Weights of a small transformer language model.
Architecture: RMSNorm before each block, rotary positions, no biases in attention or MLP.
Training: a variant of Adam for these matrices, 1248M tokens, 3041 steps.
MLP neurons of a small language model. Each row is named by its layer, matrix (down: output weights) and neuron, and shows model dimensions 128-255. Each number is 500 + 25 x the weight over its row's rms, rounded and kept within 0 to 999. Numbers have three digits each. A neuron's up and down rows have the sign that makes its largest values positive.
A block is one neuron, or neurons of one layer that tend to fire together. Before each block is what it responds to, as a language model described it from the Wikipedia text at the highest values.

Responds to: The second sub-word piece of a word split after its opening consonant cluster, such as ut in shutter, am in sham, ared in scared; occasionally a short function word like to or will.
L7.down141:474505533513457532535513541499504460491464500545529458498510488520479504474496536468465511518496477459499492506514490576509520471459512472492501487483476506518528514487510513521449449521468465536477508519486501501551495515507519538482501482485525458504526479521559514489527507511493486567474447453508475503493511457544487474494518537450450505499511532518463442504520516440522441476513
L7.down405:501490487510454462491472475532507572482526484550511457543509504504514499510505485465499516551479506430499496528510478494495521556538560498522527516536523458497435496466474491517508498487504500498531495495522510471486544493502543493498462482519486517501484511521489550474463519560469491505506461504459462559467513490446508475457476494516466458511508490447511456520459502537480505486491
L7.down406:485498499496535485501493509487496453520487512507508535509517487530453503461555569495514536491502542488473473497509537521471545522527544483510495490476518519494510486453502503517483497534541518469484488558486465509494517521561486493518461516509516516530514524528516495483481496494528492473472492485461462534474502514458515513489489467490476549495514506541516430484521492487480540500535
L7.down622:426522489504533537496520475491433482489516521524511496524465467466509506471462499465455458488509536510514473518548525538502491543496550507455510472507508537480545493505485523446488495439515513470549497508501533487515465468512483505451511469485499505468493510475477519524464521505471498492451462539484493467528529495472526506525454485513513488528531499487493488482555503449500489551502

Responds to: First word of a new sentence or paragraph after a period, mostly determiners and connectives like The, This, Another, Other, Also.
L5.down850:499478483491476509514501492490475516470523495496476531530478500401472463459480510477516492491488510499517503489473534517478509462474513539503467483522446493491520529511486511451436501539482453490529514518482499493532539525495487513515530545477526531507457469486478500497490512496493494507534462529479514506515507488485510480482499484483467482542500475458496514471523526483520531450470

Responds to: Mid-word vowel-heavy pieces inside non-English personal and place names, often in tables and sports results, such as Yuv-ra-j, Abhis-he-k, Los Al-am-os.
L10.down148:470525480509513487495517504484445474484486517521499502502446532471475479503548518499501517493505495524519441489545541474459469456503513500478488519494463507553527487500492472491500499500462491436496504508480487475526532490476529436514490507516473536532555509515462507502430487495480476514465495501514512518450457483470490518492491497482499541464466459495471482495508494535533487497503
L10.down152:487513508529542499475464532493510526514478496496511529507523474530504482463499487482489472517473492488523546490441520494537517445509515500486504477501513489485507539502528547521506517460503480534498524495466488509496540535505518495497493519512552490500507510496485511516514495497480478526464535530490513511529495457474523513489478557532549500499498489499500517517480490530478479458502
L10.down421:470504517476492508454531506522485496537521489531469463487526507526453464487506453535555505489504520516490524527504525485498531513525463511458497512513504521489518464547481487499501477479494496556503501509495490499503473497462511566474515516498475500472500470532529533489472484497481514583479535520512511502509428488538523506498477459513506555509492478519545530474508499517507503499505
L10.down781:504514490475527468485557466516495511499438541458506432490534527560452503505563489455461502503517514507516477481535508490534508500488491502507524471473474513524504557534538512492474507520491456500506501511475515493468494512493486508505500557505489457490466492509491474552454524477540499474496513541488510551503485458501456535494518514493517500487505534506501497462479504526517500495521

Responds to: Late pieces that complete words split into several tokens, mostly foreign names and compounds, e.g. Gesells-cha-ft, Vladimires-c-u, significan-ce.
L7.down91:489500460508497509500435491517475513495517480531463456498489485486515462516491519477454487538510507521519500501469506515518520480517507506543508498519509499505494479526487527512467488489554538530467479516503525465484497505447514505499551466539516537470487488481555523497509490507442494531510508508474499487519481484509502475513487492463485503513544498496502499471546502507506487538452
L7.down368:508493524539542524476536505519560513491505501495519494549478548523485511532506465464515503504506511517510518524447487487497495501482519520541498517472529475527487489450485523536533530494482494488492509516492503523511476507508512501518504450458495491514500550480510513548501513491509519463540485546492522478495495505514491522465491525512511522482495527494528505509488476501492506507473
L7.down553:527454496500473521511527498506532512478480538504455479504497482513483512510534505480504554505476517544511452541493511492494478502469512465538508522495479521470484484478502495483524542513475479499495531523491510490454478480477479528554450513517503497557472526494517529562506525518546500482518484461515516423515442523495511513461492513472487493511546548546507471476465497537486517515531
L7.down877:539534483512492492541493524487443529530474521509525513486510505456495515479514468467442465491472506558519490480494525524486531502552485514512535515496485507494509460496482513486491523526497541483493540460516523491494517497516471487512484493480489484524490543509482492470496484504494464463472476516429493493473516517512492440499468491526515476505484495496491489503507471539486484507507

Responds to: Last sub-word piece that finishes a multi-token proper name or term, often repeating a heading before "(" or "is", e.g. Epsil-on, Nap-les, Conn-ors, table cells.
L10.down42:488477468487518520562517499469530533493496520535479489512509521519499473501471497516498516521515533526528491468504489480501471498468505520487509471491468502526493488481469477555477509470521485507485480503526509513505473463461492535510534510511544530512505493476507512501498520509469464512498533550509475489560519478491528533510478491542524514470528477532520490504505517514540509500474
L10.down133:493495516514490508486504495522528461495475506471530513495521493512530507504507483495488472464503469494484482551497465505505514475539520482499508498474481528471486497500557490527523491529487458563499538486485476514505471477484497510522490505531491465546494483474504484526550496536521493484506523540483527457498464499494497502556515508480497493518496478521493515478515475496513501505497
L10.down342:527501449521516531517529519462483545483522510470512553511497513470509508502511510516505498510511506518529493491507536479492481464478477495537521503513491514496479561499477527476502496523520503498462530527503474511548542501483465509475509487493510485495523504488512481537501490486503554509543486481481492512473523502475491548502526519514473516471501459483527494483511506511471486521514
L10.down687:465572507507498506511508516482499517488518519513487513506471492496469478531474477508484498496508528479522510501520502514504480475486488506497493548517491505538490483477486496458524479462569490532532486477526490473514499474465517509529503523525508495444497528504458520515526526532507474478515497451504507534509522469540513482518530509506480521455539501546511540516520488521495516481523

Responds to: Tokens that finish a predictable unit: word endings (Milwau-kee, nuc-lear, R-AF), trailing number digits, table pipes, and head nouns like Navy, March, troops.
L5.down692:496512468507509542492508506467479499516512513522514491471490480489497476505437474503501550536466491524504495507496480503490445502495524511552478520512495477544513486490505522494532493450451463541466507528514495536497487536510503505507495516461500501488501484489475492512469532516511503492537549471485497486525524498463509531487473539450499460497541487480509514513449484520533454482501

Responds to: Subword pieces at the start or middle of multi-token words, mostly South Asian or other foreign names and titles, e.g. Am(itabh), Bangal-ore, Prabh-ak-ar.
L5.down489:551474451496521500523476481518468476462524489499541500506495511482509505490475498529509485495501462501482510498498498438500450524501480486520457543480501498508553512515466494484500487496497502500519497457492493489506449461465519477533472524507478501507487506453511574487469505445529477494553517479478531470452475507491564535489449506487474476509485510486541481464479508540554517446464

Responds to: Adverbs, negation and discourse connectives that qualify or link clauses, often after a comma: not, than, almost, perhaps, in addition, as well, consequently.
L10.down183:447499495525509448569516509545535450472538521479489529520483484465519512500534506487507499496506518516528479497514523505511502526518512555489523520496489549495490508508495571508498492524479483485471510469503492520511534471528463496445494526485481480529487522501519528518493538486505546535517502543509512520519496480471489524477499503448537495492529471499482491491523520487506511472474
L10.down323:466464498520487523463514503483472477496502517539479540556475492506495519494446503476516509524466488473485489423508487547485528490517457489534488507499490486497476499492491512528506484509529493494509494482489541512486468504484485491497487566475505511527513502487465460486482518502475476506512475465503532525499523505512483484480521499502507479532489486508488506522491496533525510517515
L10.down413:493489522518499494465467520494488504512494510509483516507538469515459479489496495469496528545468498505491524487506515528513530507500499488522510502489497519509491522471509495494527466484522494482499509519500498473490525540510508499496513538508503483453499510482502499512466525479470494438513512481459491469514480464546496435498485512522488462535477538497524500491514520443533471512519
L10.down831:490528479502491559508514481546546468518476503480455543467497500503472478504488555535478544513510544506496504486527472457506493477544487500470514462476474507505490478489495508471505489512492473513503513500473474512492509543465532526444496472527513451478498475501497480473539510483529506514490566461482476443508485501488461494500495502520516480473462480524489549490519525535478504478505

Responds to: The space or first digits where a year begins, mostly after "January 10," or "7 February", sometimes after "late"/"early"; occasionally surname pieces like Mc, Wall.
L5.down39:489477507525470523556467475465522487470500513519465472513514528480544503525481496536520492561499486510475519509472497464532482519496479580544479474512556490515455530484497477522538495517523510468512494511490482475487513501508513506527498497527458540481488536524519464491524525548473492460507514500506513496476487506462518494508471497537527506525478527548507491543503493507486499497516

Responds to: Second token of multi-part proper names, mostly places after New or San (York, Jersey, Marino), plus word-piece continuations like Donc-aster and numbers in tables.
L7.down175:523512493491495492510463544525475496449499519494462478491501524508470470466489488522477488508514521515510476456499483504520508499534539460532528505501502532525535461486496512479513527483499564526475513506504499474494498487484493458454548485466514498500473537473498533548506503511533552500483491537502476497482551542502517586532490514523517500509482493541515545507521503468489527526474
L7.down211:519537494519514526507479519475495496513521437475535454478514491505514497475528497511509490526465522512505524504519469490502493568529494519501502473460472469522550478495507541494497485475544494489482465482473458500483528507488495527553487440470528493509507471533465519469532466508531510559488463510496482514492478450536480522499520500497520488472509488527475525521537470511508443481487
L7.down418:533545522536501518525459504514483485493522503519519492513514533505480489462434500459537541487482474521504537524502468516500512527471511488499501540482492482515500499488474507498489494531500498484525478501458409529530517487474521510524497510525463518480468546571521496472512486501548479530487492512489495514511511509505502485514505477487470509494417517516514444525495512491501498515507
L7.down640:535491525492527479527508514490497494494513505534486493531508493468521479482451500505509491522507477466485518490486479492516474520438512489458476473481512477488512508519521465537483494546526514518481494448493468515500495490504516467524496478539502501490489466433469492507522513491508537462485481492491440481515483511486510490522459507504488444497486482507478491534467480505505494447491

Responds to: First word or word-piece of multi-token proper nouns after a comma or "the", mostly New (York, Mexico), also United, San, and fragments like Sur-rey, arch-aeological.
L7.down165:555497463506518453522496492493522424499481467520534460504474545488505485489484520512516507492503502525515462480465522484461556485536498477529467515510534512541515495537512535513511472478499516501498485508517544491488481476502470494530523492519522468502510443459505492516465528500512541524487517502520521523546489502511517493538498459486532508482501494479494464523519491513480537487505
L7.down318:532486503530496502526491484469531468466444478480521499462507468495537526499540525466513489487517492485496433476472510540523536512522487456509501501477520494524466502539475533541442501476511497527483500470531499482473498515484482496519525474517520476474503466512488471496541482506527535508471468521489494494526499496505492506502508494501513557520514468524460503499536465540515438475492
L7.down578:550497505502539503495506504511506504478513491470493470530486494459525570509540488481495523561513495507519454473520496462506532524513461482446450458456540518519528523530529531525502491458506571499513513487518498550528464509517476460457533515538500484482472491483520488504559515477480539516527531479522473488506542557493496499526494444523522479525496504530478478524509500498518448452484
L7.down635:473489520520557492460539509504526492465541459506480502469502516458483522476498478479479481459502504511514467539499537476484534481466487510456475531477500472538498495495543486465504496480535480497530526534459494518487478545452532495500463482508483534467491534517510482486549491512511508522504475507498516474463510482511505523470540508513554505497495502532481465478458507538514475523505

Responds to: Month name or the blank before a day number that starts a date after on, in or from, e.g. died on January 22, on 7 April; weaker on ISBN digits.
L10.down284:484526521525532501451536502506521489509524511513506527505511439491505506500474523481509501526521466464475465560485471488480443542512474543513540498507456493511494480525553505526503500495481530530499524495483484541524492494525493476457535510478502546519501476532498513505504455507530517502515455495507510512478517470520508498477504522470520507507523517483551497474551492508468489508470
L10.down537:514492542501546478477479566529512503521489495520505496483515525457508519501497513514446471529464518478485413528489509539527506514499507474485507497493489540458510495480466483482502488494486493479537485500487509519536563504457531512538505473517562492468487533506498535493538527518516537478512485502452470516525526481531503488529497511495514528518514489504497515456484458477469512516493
L10.down579:489482513520474520528477511507444497530520483444520454480516496519515550487531491540504501494470493513486541513489494521510542509522493549453482502496493469493555464520510556513550540497467526535518485493507509511522500475501494523477493476512482495477524520504502518509471469506531487513520511539491528527505483495513477521518528492558495484467493547524502522490496503494486515540501
L10.down785:491495491492513487498509467512504495512467510506532514516463520500515484474472518479493529511499515456507524526515489506453499499507526510463458488464467501497481448547494533530477542511453502518552506487505522537502504471475548505496521456496523519512509497525447477514527480522487498503527462493488483457507536523486506546483495498478520558473515493519548478510530462492509528506534

Responds to: Determiners and pronouns pointing back to earlier text at the start of a clause or sentence, such as this, such, the, his, often after a period or though/but.
L10.down178:521496486525482452512486499479507520471529457495467531534476494461499478527509446482488497489529561507511518498486457501466507500529525519506499477494481545503513514472486566483531502553521502501492497473527500518511508510485494515456496471470549499539514515471509463534548478513529490473521494547495472502507509503487466500513533529493464486482507519479473482515508461489502515514495
L10.down273:531491468502474493498478518480510488500481524525499484539518541483478495509513517542470541507518519511517512500471500504477491435487527493481503460538499493467485517524504512541501562507477495479522488486515509492474551475498468483487516510478532506526501517495507491493469521504491516496502486534515464515475499462469524506468530509501510513453524546516508476502462511473531495451525
L10.down468:522485477533502521516496506515470525529545519512483513486502474452489473483499476507470495479475517539493488501472525505501508492476494566450516493534486465508488501487506532466518499496519542496510503487492501444492509523497487494477493509526550488459516526524544489541489513505450541484519493586492447489499526506493500518510534534477488507543500502520538483488532515463475484446494
L10.down690:477464519507476509505512481488494497537479443500467512513449511456458531482497457463517496502517499499516448475532500481512488496500486544512447486518500475508531489502501499477529509476461503497443493491475532493514492550505497501488530511473522528513505487508524503506443479499489525501557508559513497431490520504474501501522517486494503490493494482475501509538471514511522523500487

Responds to: Tokens just before or starting a year in dates, such as the comma in February 20, 1927, the space in 3 March 2011, or year-digit pieces.
L10.down17:536472519530483474543509488537527484451476515496524469510461531484484501547484492489476503460518509483493555483547499480524510518496518506485495493502497469490490491542453478511498503512511477494505506503480511495507526452467556477513495534475526469513486543517498496466502486555479466442534523538506495492480501479504483495463502473492463556528499540485496505490536460503482491518502
L10.down43:493527543504533520458541515490480474509489495495489573482517532511458529475513498456513476503450538480510540506528508519473497510522447505522545488505468527444484521471502459552519518520533524495499480505481495498434534568524554495510488471519509536491455529533475507473477523476541564479525474494499475505488540516512487497510490498523489501482483505428523530495480504494481517497500
L10.down51:505518520479525503499489517496534478487498499513498480492472478548580500494479514518491444492465476490499531489457552531503501497507501459490519490495540456450524482502434528509462516480537483489517500484493506514466521511467519474502500518478499503524496527500447520551497460544513518492479441489517455512499507499546502507562531549487505482507521503475535487502457527495493497500516
L10.down210:513529461526519516540483481472505508490503471475512501467523490515475497536503472505516483476472527527511507471473531506475475494483503476500513492466491520464531485527519522494520481438537487518502512491507515476540517464478553493525509461508533483519525522501473497479478473516520503484508503482463484482556508503523516492566508481499560487435484483502484457453478524525518447532508

Responds to: Tokens inside personal names, chiefly the period after Mr/Mrs or a middle initial (Mr. Mercer, William D. Hare), plus later surname pieces (B-rett, Row-e).
L5.down342:468543502501517483502529511498512468504459493475491527474482464473537483515508497523508534525502514482508508544499475539465496525491483474505516505502459499476484479499471530481490530474449517490487498532465508552482477531509546542474485483503454566505501502519500489466515489500480527554473504512514514469503479459519503483503498521533528453502480522513476456462478492483520493530519

Responds to: Prepositions, colons and verbs just before an expected number or amount in factual text, such as total of, score of, reached, and Box office:.
L10.down44:515495518497469507492489453495478512512545515476536498474484521541492516508503457489499529508495493525497511495482545479491478502565615541504512520506584485522503494502498505435502497428492518524480496511507483531526542517500464531516459486499480525543490449491523511478498458489511472514484488501515545499488513517521509501469459482531514489489506508534512506496472483490520522471488
L10.down307:509508504480504519497476469517493522488520539503502540459437564511508510510513499468495490515486553550497493482477505472484566510527522479457537497521508503482506506485497524461476470490520502481479515515507495506498486526498476521486490462519445517488450506510535484479455525553521520523498472514495500492490528496511514535545518529492507483550487449487473500523497473526512545527462
L10.down334:502489506530504483555507493475503468525507536456533512479502506488497504488471523491486540495519498500554469490512536486488520517509511572502505512544496502479470481512512482488521520513495509452510518491472507518484553533492524511501473480519565521513489507502497508508499510524487502488528476533538486502538498488493543525490497496517452508495474527516495483527479528487474504497468
L10.down895:495490530472483475461495454558523557490534526545491430530496500503491495489489463529471500531488481511505466497514481492450522511485518568477514479483500520513535523557477483504488484522490488541468482517502511518497535474506448530512506486497506511447467475501518486463510440504516503488471470509532486468517520521491540490501514494547498469506522504504483479496460437528533473517508

Responds to: Mostly the indefinite article "an" (and "An"), especially mid-sentence before an unusual noun phrase; also "an" word-pieces, colons, and mid-word fragments.
L10.down9:513476473515562503503484527531531515509488490506468499483477496533474511486446470527475490490519479458528494512506492528516471472514498475476514496494486524492458490535483568497491534483469507507455490527489490545501507503502479515501503526479504467483523505488525493501530501508497520522456511479455429481509526523491490503504504460510476505461490491473484521510503491489523498481492
L10.down312:484507483504530497536487454482517465537511474498535503484511485508514515489459519537506463466498496494542521480475518504481538533552509525452473481528522468480530459530530578473476486490498522500492482516481465495477481523487508510486517508477487514478488488544507496507519580508504505530481515543528480468530545551507507515528519500504499511527495499503547473483518489470493490494507
L10.down362:495487492485456516537464483514500497508505542519485515548504488500479484496485512488485482545514537532472518502489499538508494479517491528495483522494489536485469474515483559526500505530489513499480493492544507476469504481442443486471474577504526494443461475486516513515505502545531507513474472488517481489476480471481463455478504471561533523522561493500494499499488483495499549494471
L10.down684:518531486476483517499492535525484509511484541511547484522462462496464485472511506489535461531509498493434490495503488529516448459485464533497440472544544511470481499509518520519481486539447484505459448537499493530478514475454481492493527513522526479522514520547520509487526529520517527482453460504454487506510473497507502531477531505540514503466502475530470537499523493461479538477505

Responds to: Mostly infinitival "to" after purpose or intent phrases (in order to, aimed to, used to); also mid-word fragments like signif-ican-ce, perc-uss-ion, rein-for-ced.
L10.down422:523483494516539477531491504443543532470469536513507502486517472512505431490512442493484528513536510519484511528496508470498473472494494491500496472456472529483507505506530490499494472514482511500476539495469519487515490463507497487447506531483489516471543475525518473532492498545491477519517539509497468517505495495496506457533467531461531502479521470517517461471478501501546503494503
L10.down463:479497495499508501493503509524497457494507486475505485535480476515478513520485501525494509510503530479470486493511490524479501500509505533491482487501493488470485487511483497527464484457533487491477534511474513464509498501488498483522511506501526498481509505518496485502508532498513500544507457527506525511519490525486516517487515479526481464550485429498487510537484473517507489544542
L10.down689:427496493478543563496510513471542517486544474486520519529511467498498514489488479483487430481482508491509519506523482492535481474547463501523508514535492517474477472514493490534460480554492502529531525532488486512460476502486505483505478488514455503498510495499438511525512482481505538526515501490459537482525490538487517531525475515508503497506495466497503476503474492486457563491532
L10.down848:491520443496490469524487506472469507487472492498516482495494486539517509499555458504484485520515451548477516501448551504452540502490499451528472487470511509543500514544537511474490490518465525519482534480541511507490498501497496497505451466485531516506492482461532548534497479503486451515511474501534523459514487530458505514502487538484534503474510520513504554484479521457520524507544

Responds to: First three digits of four-digit years (197, 201, 194) in dates, lifespans, and event names, e.g. "The 1971 championships", "(1946–2014)", "in 2015".
L7.down25:495525472465515485532506506491485488500510517558497504476527521504486516525463518476474496523488536520473501511519495478475505456499517474504518501532465485508569492510482522467492447495511520522477486499503511505557491486491534486474541508494487490482515489525538485514504530579509459511493540501497520506523520535482513480475532484543479518479505493511518464464542506491558480507498
L7.down727:480526476493413491539526537454520488514493481507492436503496519552503525464545523550506472493494516492492533517541486482493508490537507439546464514535504504495513539517495521469483490523517525512538467501521449533520504480528517486501510478498538492511466516508544476530495468509497524471465559510467496502552500491463493543521484549506483536470493470539515482491485462501533518480499
L7.down868:519499475473491493485513490499524513517514500515532525544501526494513524492519486482506475518422507502495546475496497565475531498521566530523494512474498518513529539524461467485510486459538451487500509517481530496472526498527514516512480509509534512492477502522489537509458471492468512489517530483477502502440500486484508486514498506491444531510498498487497488493472530532511509460482
L7.down885:523515490515471499492514501457512496523543504523540480437488506456515531494509519538468519463472499511504495479514510465492519463544498492505511505528501464483490481500525514554524482480527464518463487506527468476503479485495498470509477545516483506486476519525500528489528481515484512517476483517528500496529473505482529528504556510525486458484532457485479486478514520488490509520489

Responds to: Later pieces of words split into several tokens, plus the second word of set phrases, e.g. except-ion, certain-ly, init-ially, In addition.
L7.down299:524519475500442500466572503506478492501526485467509475495494507517579487513497496467472500467478514501510539529539512495542487513498522479496490539485466512485479493496479477501496499536506546528537527485507534511509519502504497472494492473489496539510443488503492528573521468491532494459527474472483532475536494482505526536478479528517489500484509514483533460498455558507476536473503
L7.down562:476525503482499485505465473531473506483520505503471512471498536462501492516501451465527495511521503527489538498458518451518481526542539505525439535489520472496456510462499486441484440478475450499516516509484480526522501485504485471504463534527523518509515521437486501483493509536514487475554531463499515500530494560508446537532462471519506469529500506470484515530530513479519494523473
L7.down747:476524488504504498515539490466496487485490508512503469495528505477545428543489470476472466454493535481447509493518511471501490512535495539507468487484502494496502501465490489542462505521483448490481530505513475489532499538506533493487505481482520516471492495504524485502503464492484535530522473526501528463490499543531526496488483510521554494504470475513478487499520495500499475495517
L7.down772:420489482510489518539447489505494490474516476506449510458491493513489548512499556523548493442504515488486491483485484507542525469505493501482497473536476522515532450514517509507505529503511533480497499504507521470523468528472495459477524531485498491502433487515506539470459437505510505487472507532502480527516502489481530515514515514485529477500512509503481495480479474496537492490514

Responds to: Mainly "which" right after a comma opening a non-restrictive relative clause, as in ", which became"; weaker on mid-word pieces in names and tables.
L7.down236:509521500480521480503500492465486518521477519453501509514497502469489522523532497501482507485487470515516480512465490508521515547463498479506439465502473470475485529504542510501551513471490516487511503507559500524500526486466488487483478526497533483516473502545457532495470498480485479470541499507499522524482500517547501511478510486467536564485494486479534514520485540523492528497515
L7.down572:519492534467468491502554470535509531516518523494532508501548523471523475503514503515506518490478466509505505498515516504458517509478562552518498464520501469501540487533516492489520526505487455480519495524457500499507503505493505491519481501501517528439516521482525509481496503461505501509477501514521469495500508467490497526470489510506473514511474517493530492512519494486453501524548
L7.down785:465502470483510496490490498496471454524509491493536514497522467509512524474539479483471514488523495491519507536528489467493497514477515518483499471519474539490530505497468526513488505498529470493490509528497521536507473499505465472523519478487539479495560501456471465465468501450484500508518494540470462500526557497468506511515494516499538528471507484481524511535471457505490523512498
L7.down887:508494486508498466500435475514490522553478518531513478509508512535497493522475510508454532485517513437525502456543492502473494498483488552568531501502509505509474505537467484514505479552480514508516536511541509523462505468486509497523471481506482475504507497498476502492512492508500540441497511498473484521502517533472540461463486474531533521489478499473508498511547472526500473506496

Responds to: Middle subword pieces inside proper names, often non-English, right after a short capital prefix, as in Kr-ish-na, J-Sö-dra, De-ak-in, Y-en.
L7.down124:504482498521559466490502518498505554549491485489506496502503470484500515506505510443523484517462488495526487517501542502503501513483499517494520475475447520522504511523528497485467527532495519522498496469511472461502473512508493529572515496523485504514510505549501514547458512494533504470500530493552492467481497460490509504488518494509509493498514509482511460495505502500469508534513
L7.down297:486447508475502490517466535472482539508516474498524482488483494515543504475506564543525513478492460476476463505505527514533532530507507506510501511528492468499510495502490510503520483487527461509516455473508485516501503489483520506476532491525501515470547493522485456472511497522522480477524497496504523535483517510506517515513535483524537535487495480508518519498490490472482454476491
L7.down345:512572514484521480496526535485524465530460515514525509521525506480519529485507489496496513499449496474475529497492457513498497534521534490499506509507448513497486467476504484542496507500470485484528473484492485494559541526459543507548489501517520503494472546540463520519497518508487477460467472509517515514505496482533511516477501496522516506465538516517497479514483515478488513510458
L7.down796:480524487505548512479471529465494487470524511512520506509514508548542495475466479475536528506486481498456490479508454476511513510559515495521505540484483454492536485519490509477504457516459504479515510505491492512563526487508536483558493511493508525505528485471462573559523513519474489497461514483484546496500457540521519492559479506500518515545495510517463463540507466472515472515518

Responds to: Final subword of a person's surname (or other proper name) used as a sentence subject in biographies, e.g. W-ong, Hat-ton, Ram-os, usually before was or had.
L10.down221:511490501489547473503520460485518534481530498489493477495488512541528512490502478495517483504507462503470491503512453479517493489460493496491496449447493513509520536501506567466501492527521497505514512481513511514545533532507506508480501494491514526504512487494529459510531517519482522556464492556472475509518485508466535519491502483440520495514478512546475524553486499464517448517489
L10.down235:518491506507521492467494502519482476483515499468471531429422498462459509499499491460479491512493504480516507489455541507498525519441488533546500510541501523504526496498486503474518530536526487504457499521500509488541484503516506490527511456514555508460503480493509479498525524483454501493501496490497509496501527486514494492494472518518471541517515505462461512498503509484536476459497
L10.down506:503512483513477487517511540479501486488521491489464494511464472510499532457491490531462549502539538490495507518469469472547493476493475483488480417425477533523525527504507542460497537474469478518474448504523524474518493482518528511508533509452522567532511460496503470538473524536493526544505534506504539481514435474490483511495505518504501436502535487485489492469501551490523472473475
L10.down780:429531474518485484505533512475494517510497502556466501490521533476498500482492525486541447513451466447493478519484491486488498467511525488453518531477514540510529490492508501523522481515544526480499554533448499536518520479503482557505517482480508480508531538470503492477450541529485463499477484512502498540517554514495474493504511457496508511471511482533489489458527485452528493478470

Responds to: Possessive 's or ' right after a thing or group noun (album's songs, film's release, series' first season), and sometimes word-final suffixes like -ly or -ively.
L7.down30:503495483504463542521483465522503492517451520469557478527457467536444526476511505513483509529540514457512485495504525460458533505480550504521485522484501482493534458547470488541558480509524512481507486489510516470514489515523482483496507487522456485487482493477499485468465468503511528491481508527514471492524490524515484499458479487530487497496480520534446477548546466502544419521497
L7.down164:511471491497461532539491517512518471492521480498521509503489490520465531483467491492500496486481484490527506466528528466501499506503482507499492498483447514488494508492502506491482504461497475522514500479461545484465505513538503515511477487504507513519444520520463486510468494500488508534460490485492481528427545488484544505470529446512492493495511505482462499483541496504514543489504
L7.down170:473442467490501539527488529551475484477508498502485462496510528480487481462486513462513460529440498473477523508502513492517506486480510508492498494513472489498459489526513492492500505503515487538490504486561523445486485483504504509507542531497471502490508497506504527510477515496556496507495523504478520504456447484501503482512489472506508526488490494524485495516506539504496494491486
L7.down300:466472524545465491517468550457502543506485562494528488508504476526516493501479480524551450503498506492514455495518468492464497507477532495516485524547475490479489458536506468494506484509494489465504552490488503539495483459504469539479509482494520500513500477525498501485509526514507487535492515509499495484481531518494510523528497532513532489500505516507519507490541473517507512511498

Responds to: Month name tokens within dates in narrative prose, especially after "In" or a day number, e.g. "In May 2024", "on 23 October 1998", "By April 10".
L5.down253:492513486484477463514509446497479505484517518453572501494482466508477512555493481525513496470506496486479453532479544515472530495451513518491508515437531527477508511494525513497481524510467479505473525536481518520510511494453518470496499536473511480533499473487492511429459475477541509540466468479522486494502523512478491504511531470511495481450502471532469532511513481482497499489521